Weights of a small transformer language model.
Size: 16 layers, width 192, 6 heads of 32, MLP 1536 tanh GELU, vocabulary 1024, 12.3M parameters.
Architecture: LayerNorm before each block, learned positions, biases, untied embeddings.
Training: a variant of Adam for these matrices, 628M tokens.
MLP neurons of a small language model. Each row is named by its layer, matrix (up: input weights; down: output weights) and neuron, and shows model dimensions 0-191. Each number is 128 + 24 x the weight over its row's rms, rounded and kept within 0 to 255. Numbers have three digits each.
After each neuron's rows, "fires before" lists the tokens most often just after its 100 highest values on Wikipedia text that the model never trained on; "fires in" lists the words (lower case) most often at its 100 highest values on Wikipedia text that the model never trained on. A number after a token or word is its count.

L13.up1215:140160118094145115137124142144124129119077095148127099138142136104149145110106120134145111193121141092142103133167096126155137155178137116151112125097193139125121123095159155120118140092100125119145109124222164133170154114131107115093159128145155161137092115093164123115113142154144092134115155083131130179148158133116126109130078106081079122114099140135151140177119124126137110137128128129135132117135140145112113156105145143175133116109107102098094127109118120172119157137131114132110165080140133143175108113089131153115115127128110085097156116114103113136153108135142115143
L13.down1215:156133113142135126117170129147131135126164122162123166157103068144145136111147118114096101107115158147122156131116166148136151137122137110162108056165117110109114086130181097088158095141161140080130104105086132114101140181082140124121081115111102119143118116142110118119163155146124171132191124135110151080092131107110138151183098160119134122159154152105090136109117137134113118124142108131132107129116174100125142112137137118137163137128156155163168146141121141150065105107125164149106151145136148130098106109105120106112145133120129145145110116119095131138124155094114138106
fires before: " " 26, "s " 16, "s" 12, ", " 4
fires in: "year" 35, "years" 22, "website" 4, "young" 4

L3.up1485:104126113109152129116154125147094112111116131125118089098143191121168146050117167079127135117176116122134111095109160144143116164138115089138163137162128152150158156099121135144145107134103100129079082139195114160143120116105111117120151122104114107108107165118134150126145161152137134123114134093105113124118095149142091134138128145111136143107117125127156146096128183120141110147095130190123139105137172132093150105123131080153182129151177103140116119156139129116130094136129102141146119125141124130129166141130121125115117159069100089134110095128122107092118118141130172133
L3.down1485:116076115117167128123094156162110186170142145137171128182163095139091187159134113157136140157126126112113159138109129143150122121138146159105125124105123126146161121131107133126117086107144163102096161121129115134069148110111170132084129132154147132121113095108122145194118124145092108132159124127140123150138094139100140151137128164131136126111127147094055132133123113116134175143151110076142148148117163148154105087117171157102144169079113139124108112087119155153125146093132121126119117144117112099129098095139100127141128109157106168128154135135134114123154110115131101148
fires before: "ed " 14, "i" 12, "ment " 9, "ic" 9, "or " 7, "ice " 6
fires in: "government" 14, "served" 14, "governor" 8, "service" 8, "services" 6, "politician" 6

L3.up50:144135132126143117133148128122163120165154125113157116132117152109174139085104173134125133122150147160149138071088110115141133136168136126135138053139112161125121144161102111077126106153141130168190108160109171142094169168149149111146154084139161129080104123129102146142154101113084123095103107133130093135164172090122139122163093117103128147143114087140159109136123098159143124134134097157123116130141120118139120114125105082133118116108147136110130127153164123139104099135109109146127122098126141109173100122082145129143140130116110112153068116178109119128156124116090126103
L3.down50:106126130141152148124102123137110139096088114137111149115126106144097135152160081125128110141086116106108135190157146140092098114100125135126107205111156099122128133089146116186105141098118128084100139104125075113148084079093103132089123161108088128139161112124154109125093167140148136167170137114122157121103116163138115131088156142161111111113100150103109140125112168118119142130128162108128148127132153146122148122140139165115154138160134152143127120094104129101144155134142164093127133136132105127104159122149097130119121139119137145101193138082136127129091134146189122152
fires before: "m " 26, "m" 14, "o " 8, "tion" 6, "um" 6
fires in: "film" 35, "stadium" 7, "radio" 5, "films" 4

L3.up1035:100112132128153108140132090123136127117124152167118056082159143084142130113133129135145103162099149144123131136133142138128104141121179097144129102173144148172127131132129134151124128075059067148125104152185083151132151093126142161079114088123080145162138136144125153101135150126154152101171134116163124139134120134106098117095115121113128139120170134112135122125109143129109092136111122102117131127130127173075153114132141109116145108156144112144146130104126118159109087122178136169117141157124137134074142130132149110149148125122115117090121103122095168115125178153141154108
L3.down1035:126111112150194108129140150161110093144162126155115102167132109109090115115108136106091160149109114140128141107135069143149086126106127098137111129111114152123156118141149084153133128138104095143141130134140088144150106094113127157064131138120108143106138124120136121140153149142139108098112123110158131134122136126131131101114121115122153118097137134134108116132139170143143116114119145127150165137102170145098127111142155151116202095085118086126139073127158144131115120073209125160144102179114149119137136126123165124132110066132097127151119108154157169130107157133075143137
fires before: "ed " 28, "ic" 11, "ice " 9, "ing " 9, "s " 6
fires in: "served" 15, "service" 11, "worked" 9, "school" 8, "services" 7, "working" 4

L13.up1467:123099128125127165067131128122164105112150123135131090135130159115162153152160153163131106181102178143120127131176143115144124145132083081129121101105166140095146126113085139153128146093153112143134069134136089135181122101130113104125147141144145107135105103092139125108112128118089107130134107142108115118113148118146117130189092131135150134137119141127151099149131122122123104140092151133076106102131109183133119138141143101164126153150124135097114154148109154117138137138129141118083129138103144136087128151152129154110107129128149135103096167148183147161177187068145121141
L13.down1467:098129140120043111116174139135121142137158129104121121104146128125105132112137123134149102125183136111148143147113126126114158105096116161115154146132116149121150160130142124147163143147131137166119131113097138118134115108168120157082125112143131115110122134134146163126083115153147132132120140145103116100156165117142129152150090115098124119078165116145096107140188142142145127128130143144109106113132102075138112144130119120109054134129140174126094094087144162134099120112130110170118125106138148114126084139133138138120115144141134147130121251137150100082127093142123117111
fires before: "the " 47, "a " 4, "S" 4
fires in: "of" 80, "at" 8

L3.up927:103106116154096103121107083076147152144153124156153117124141151115112119157138146141145103127088200071136158131153120141113150128127128106093122145128118118169117100133108119149128090116156112165127143139126082175142132159154086136112135125123121142130120111121128080127100125127118162076084129139143082106195080160117056193117133078107141120142128107120140130117147136136148127117131147128159132111145125135136126127130146115123121105112141108200096104115163142096139125136129125111160120153091143119114098124120151111107135126128114112116142107130124121120190129084144091131
L3.down927:145133141110173150128142181166116108095102128098085143123117086136137142097122107124120148144167055172118095121094132119151090130118141140154127111121146135097136158109143137104117154144096145088131122111135170105124116088106148100149120141122118114133140135135126157129144142125153096183171125110124161155074167086131198055142122167144116125117133150139117129123113112114112134142126097116095119146115135107100113138124099138140140156159117170058167138150109127153108132126131140153081126097154103132139151138134110141136095124135127144135110143132139135133072110163105158123
fires before: "ased " 20, "ase " 12, "as" 8, "ic " 7, "of " 7, "e " 5
fires in: "released" 20, "release" 17, "number" 9, "pacific" 5, "life" 4

L13.up177:106126137112137124115158152131123147094111137099129123106114109086173106149093105141129164104165140114119125111134131160151085153149122127175109099137141160144098103104148119142130115133107095159152107139155114138114175110101072050155105129115132090127081079132126147110137110127145143138142100106143097142170136166135138168180136125140101117154113143134171133122151118109156139151139136114108101110149146124161156119138100104166146131117114137121130121142130153166161134110088103147154115105136119105108092109168159156114157150115130120111100129155059066152101118128096135156
L13.down177:119122110098127171150157121119103112153096130122094114130153121097155148095117118103113111133123128100148116091148110091108156119137134134163112175092113131145180148144083091147122159155125111107109098118156144128117093141125171111068093129112109187110136094091155119132114113138117145148126135130127144131162158140097112146128139102159141152162140125113112119193088123116101089115130114132130143148106152116131091080115146123126180171146156124119086154131145091096112159145136175127113120142123094147172180143123084114109119141142134149129142154157171134097140136148174120140
fires before: "ere " 15, "an " 13, "ese " 8, "em " 8, "em" 6
fires in: "there" 14, "than" 13, "them" 12, "these" 8, "three" 6

L3.up737:171156128153158129148139139092109156162098149111132122143115159134142142127154126133136117111109144107147137129082141133100148156153153124142156148122129115099102118150171119057139097112139099149100145139140131100133133130145155141095113102161136115144107140111155106116160148106100133146143108152081127130089117083121088177091134122120118113140112151128089155075124139113160124128104139152105116139100149108119123140152131131156133096127103140138121114028085162075106119095098139154129147109118110143170122133138178145116126158098111161167117105109094168089095144145130125117
L3.down737:099082137111093120113128114160140092090157088157125137118136118123126094124075141124117142127131117143099140129185127109168116089115092135117106119127122140154156152122081125184115173156116159118138130118113135134126128120116110123147128157092100135090147125138101158145118128145153132117105149104166143133164143179150156068166135134126134128112145100116163113187123104136106125124140118119154127105149111140139142103128132128105132160121169109104130140216167105181144148172150120099141107133131142109109129123107071114149126099145138092116148133131168090162153091112141133149
fires before: "al " 23, ", " 21, "ed " 12, "ic" 6, "ice " 5
fires in: "however" 21, "several" 17, "served" 13, "general" 8, "services" 6, "service" 5

L3.up219:122111120110145138120146116066178132148110124123142147115147136131110116142129149126163152095126092125146167115134183127094088131133139168127126111093164130124134148152125111162140149121095140180071166121111073110145087146139126111125145156069171096130145113112106114089156104126116117122140113151097155102152116175166117120144159125100119113146142176134127129152152116116158150128131085139107113107115090118114108138166124123166119138130143112117095113152103189136119129090140122142141132089116106156136077109113148134100090185137144123157104106157124136123104116138166112167
L3.down219:140139148140113126136118134175095125115149119125127118131123122121159142113130101139102110159133168132110097137117089127167145138118113088131122139165079129134123109084120144099119094146153109084168089132145196144109168110131134146128119107188072154119115148145150140158106144131133134132103138100168098145108148083112132134118096127158136136109102066115132129095111146136098113130121160129142156156151175130145131127108131129092149122126116152135153155103164064110129120182111136123117126162133154105115191129147102124150154074124104139112150155104139127134148137120081141072
fires before: ", " 15, "al " 13, "ed " 8, "tion " 6, "by " 5, "er" 5
fires in: "used" 17, "however" 15, "several" 11, "produced" 8, "production" 6

L3.up819:113145123140139154117128123096098097095160146150151132142147124133178137118110113145141069116129112180123124116121142140151136137152103126160135147095091123158099123150113129185142146117128122136130172146193113134123119103114102153160106120140110148146131154096127143129127113112130120124166081121145188162158104137148127138116116131130173147098147144129157140141117151098111139130158102086114078150116103100099137133123121158143123112116119150142156109082174119108187148149150113119130123080145120108208124126143142170122122173113133104070149108130131109076121148149087130116
L3.down819:138105145113137110140125144168145166151098114099097124127119149133086132142150158115128170142117146073121138134146117099129121128120153139103121110150165144114162141105129133082120115138117140124116102106062136117143138134141159096093147142123139104091129118148139128132121153145114154142091157139102076094095147123100123119143138134129088107165121105119077121127134096155150108128099144146142178098154164159177127119134131109115152144152148089125108159170092125139087111099101157124118122190119125161074125124120105095139134099153124137174098144132110151194141099111181139151
fires before: "ame " 17, "a" 12, " " 10, "ome " 7, "s" 7
fires in: "became" 17, "because" 9, "years" 9, "year" 8, "become" 7, "station" 5

L10.up1532:144123129128134154136078178145118095133117175179146117092073118152128120139181157101135085141136118104110118125147151118168126123140122096157112121124105135151180128110119197129110129109129106127135116139116109126160175103124119129116131094129091113162099107138145128153128142144085134118077122105141136136136170148151123136138089096130105152123109112119134115127094161112137123130110110145137123124139166136141120126101129152142136118124103095119113150121146110119160068149122110119157057108136172180126113144140081145112054116126140137115131118125122101119174103137125175180
L10.down1532:126130114137112098142141141140142124128100153110118116149134118116163121184108137146133075150090134128174092110102101120094129113134103133093120155137114122106082110176104120099154148143107193141119126106126134160166112142127166125135131166169117135112128139121112160111088138104101115180135156128119144120177110092089157108103135136110109109147142120107158128114161122085108144131129151102133114154135102105175105088150138105101111146157180135086109142150108159105114101122099146123136136135155132124149141140124143117131173157122149090116144180181120192105132088162145141125
fires before: "a " 30, "the " 10, "an " 7, "2" 4
fires in: "is" 44, "at" 12, "born" 12, "in" 9, "was" 7

L13.up59:126142159098155140114121167129171121120133104122120140077141112080119137130116151138124124139121165100126144144097147109159124095124168129172141094151121122146112114136121123167134124120144106148132106074110121139155121136082120099127135118139121150135145102106156107147127148088152109129147123101098113133139124163134149116133090077146133165154149101108126119148113104102105157108128091164144106136117117095130125096058133116145168146087138078133157126158180155119107082079115157096120132161155100147095142180101159135136149160091157107088150135135118116062129142134113145115
L13.down59:139149149110144088173108150121129139109143112117134113148147166126150164088124086127132107109164095111115131153145075091113128146129107147150157133146142123122143086160147162079114093131080126137117124140115128165101081144155112121108126121158196102155112093157122105131128137159102167135118125122103116190098127149166128094125127139133141103092117061148131157149120142135107171125166169123145137141165131151114158113144135113125085122130103112115136107150120127122175139168088134089171123088134143150110143115111101153116108111143149123096158094094128125148145121144135118090
fires before: "ing " 17, "th" 13, "ed " 11, "for" 10, "s" 5, "ased " 5
fires in: "being" 16, "announced" 13, "before" 10, "within" 9, "across" 5

L13.up599:115112141126129197133101150133110090094169117130120113083113146074142158094149143151152138142122141110100123069131127147136116119132127083126133137137148131116155093112129165137121153097139114157102101073097131182184165092062165133139155131139154122123103111108152142143153094121134106148088131101143095109110128153131105147116141115122122119131136120128142151170129128133173120100110104144111129153132165156128105125108089117099159089124149117116180085124151122131174154123082153172136139143161139139089150134116127120101143098159138102102106109134145105115109129136097149117
L13.down599:167085117179151122163130144105122096099130152120086104141121151086152110118132103068110111141144127079119107099123102167152118152110124173143121132128105097107106124108146104117114119169149101150193143151139109129120138107175144139086125136153092119164162127110123146130115168140107133121125144106113151145126165125128155113128128123137127139074141138129169123107150102151113166130109114107117089109122081100104144089106131139111166153097180136149096124134122170139142116106127120152115150133145160105159084166147175126135073155106169144158145112121159138135094144142138125126
fires before: "er " 16, "ain" 14, "for" 11, "ing " 10, "er" 9, "g" 5
fires in: "under" 15, "against" 13, "before" 10, "being" 9, "over" 5

L10.up1133:136144154090147126134117116131180112128116137092157122132137117126100142094126160130143084121119142084095125142133127161106120135095153134116148134095116132109156117076112152129149108146164132158088140105144115176125155107130058155080109143123112112093112120089125186077044163135169167113100117107117085109166121153147112145126115110077132153155121102148114136171110106129148105128145105118109141144145122119124116126117158142123122122153124117130125200130117160108138113109115129153127102094094126121073138115125123129154107127104133131115155138140147120117159128095089154156
L10.down1133:132077135178111134121141148120108085115128144145140107106116139088122128140128113103108159137138093151122140160146153136143129108128121068152111157145145096122144144108144108131143114116108147106126139135094139103107099120064172130144164126122188116164125144133170088195125153138108114108172119153123173130121129109123145105135126139148134150113108156078141099110139158159108116129102138154125154114114100150162144101121143106112115117059130161147124077125097098126099125117128147141083163101154130118119118106143152148091120130155130120151086145107124173141120133206141139126
fires before: "ever" 21, "the " 15, "ing " 5, "a " 5, "m " 5
fires in: "however" 21, "during" 18, "within" 10, "form" 5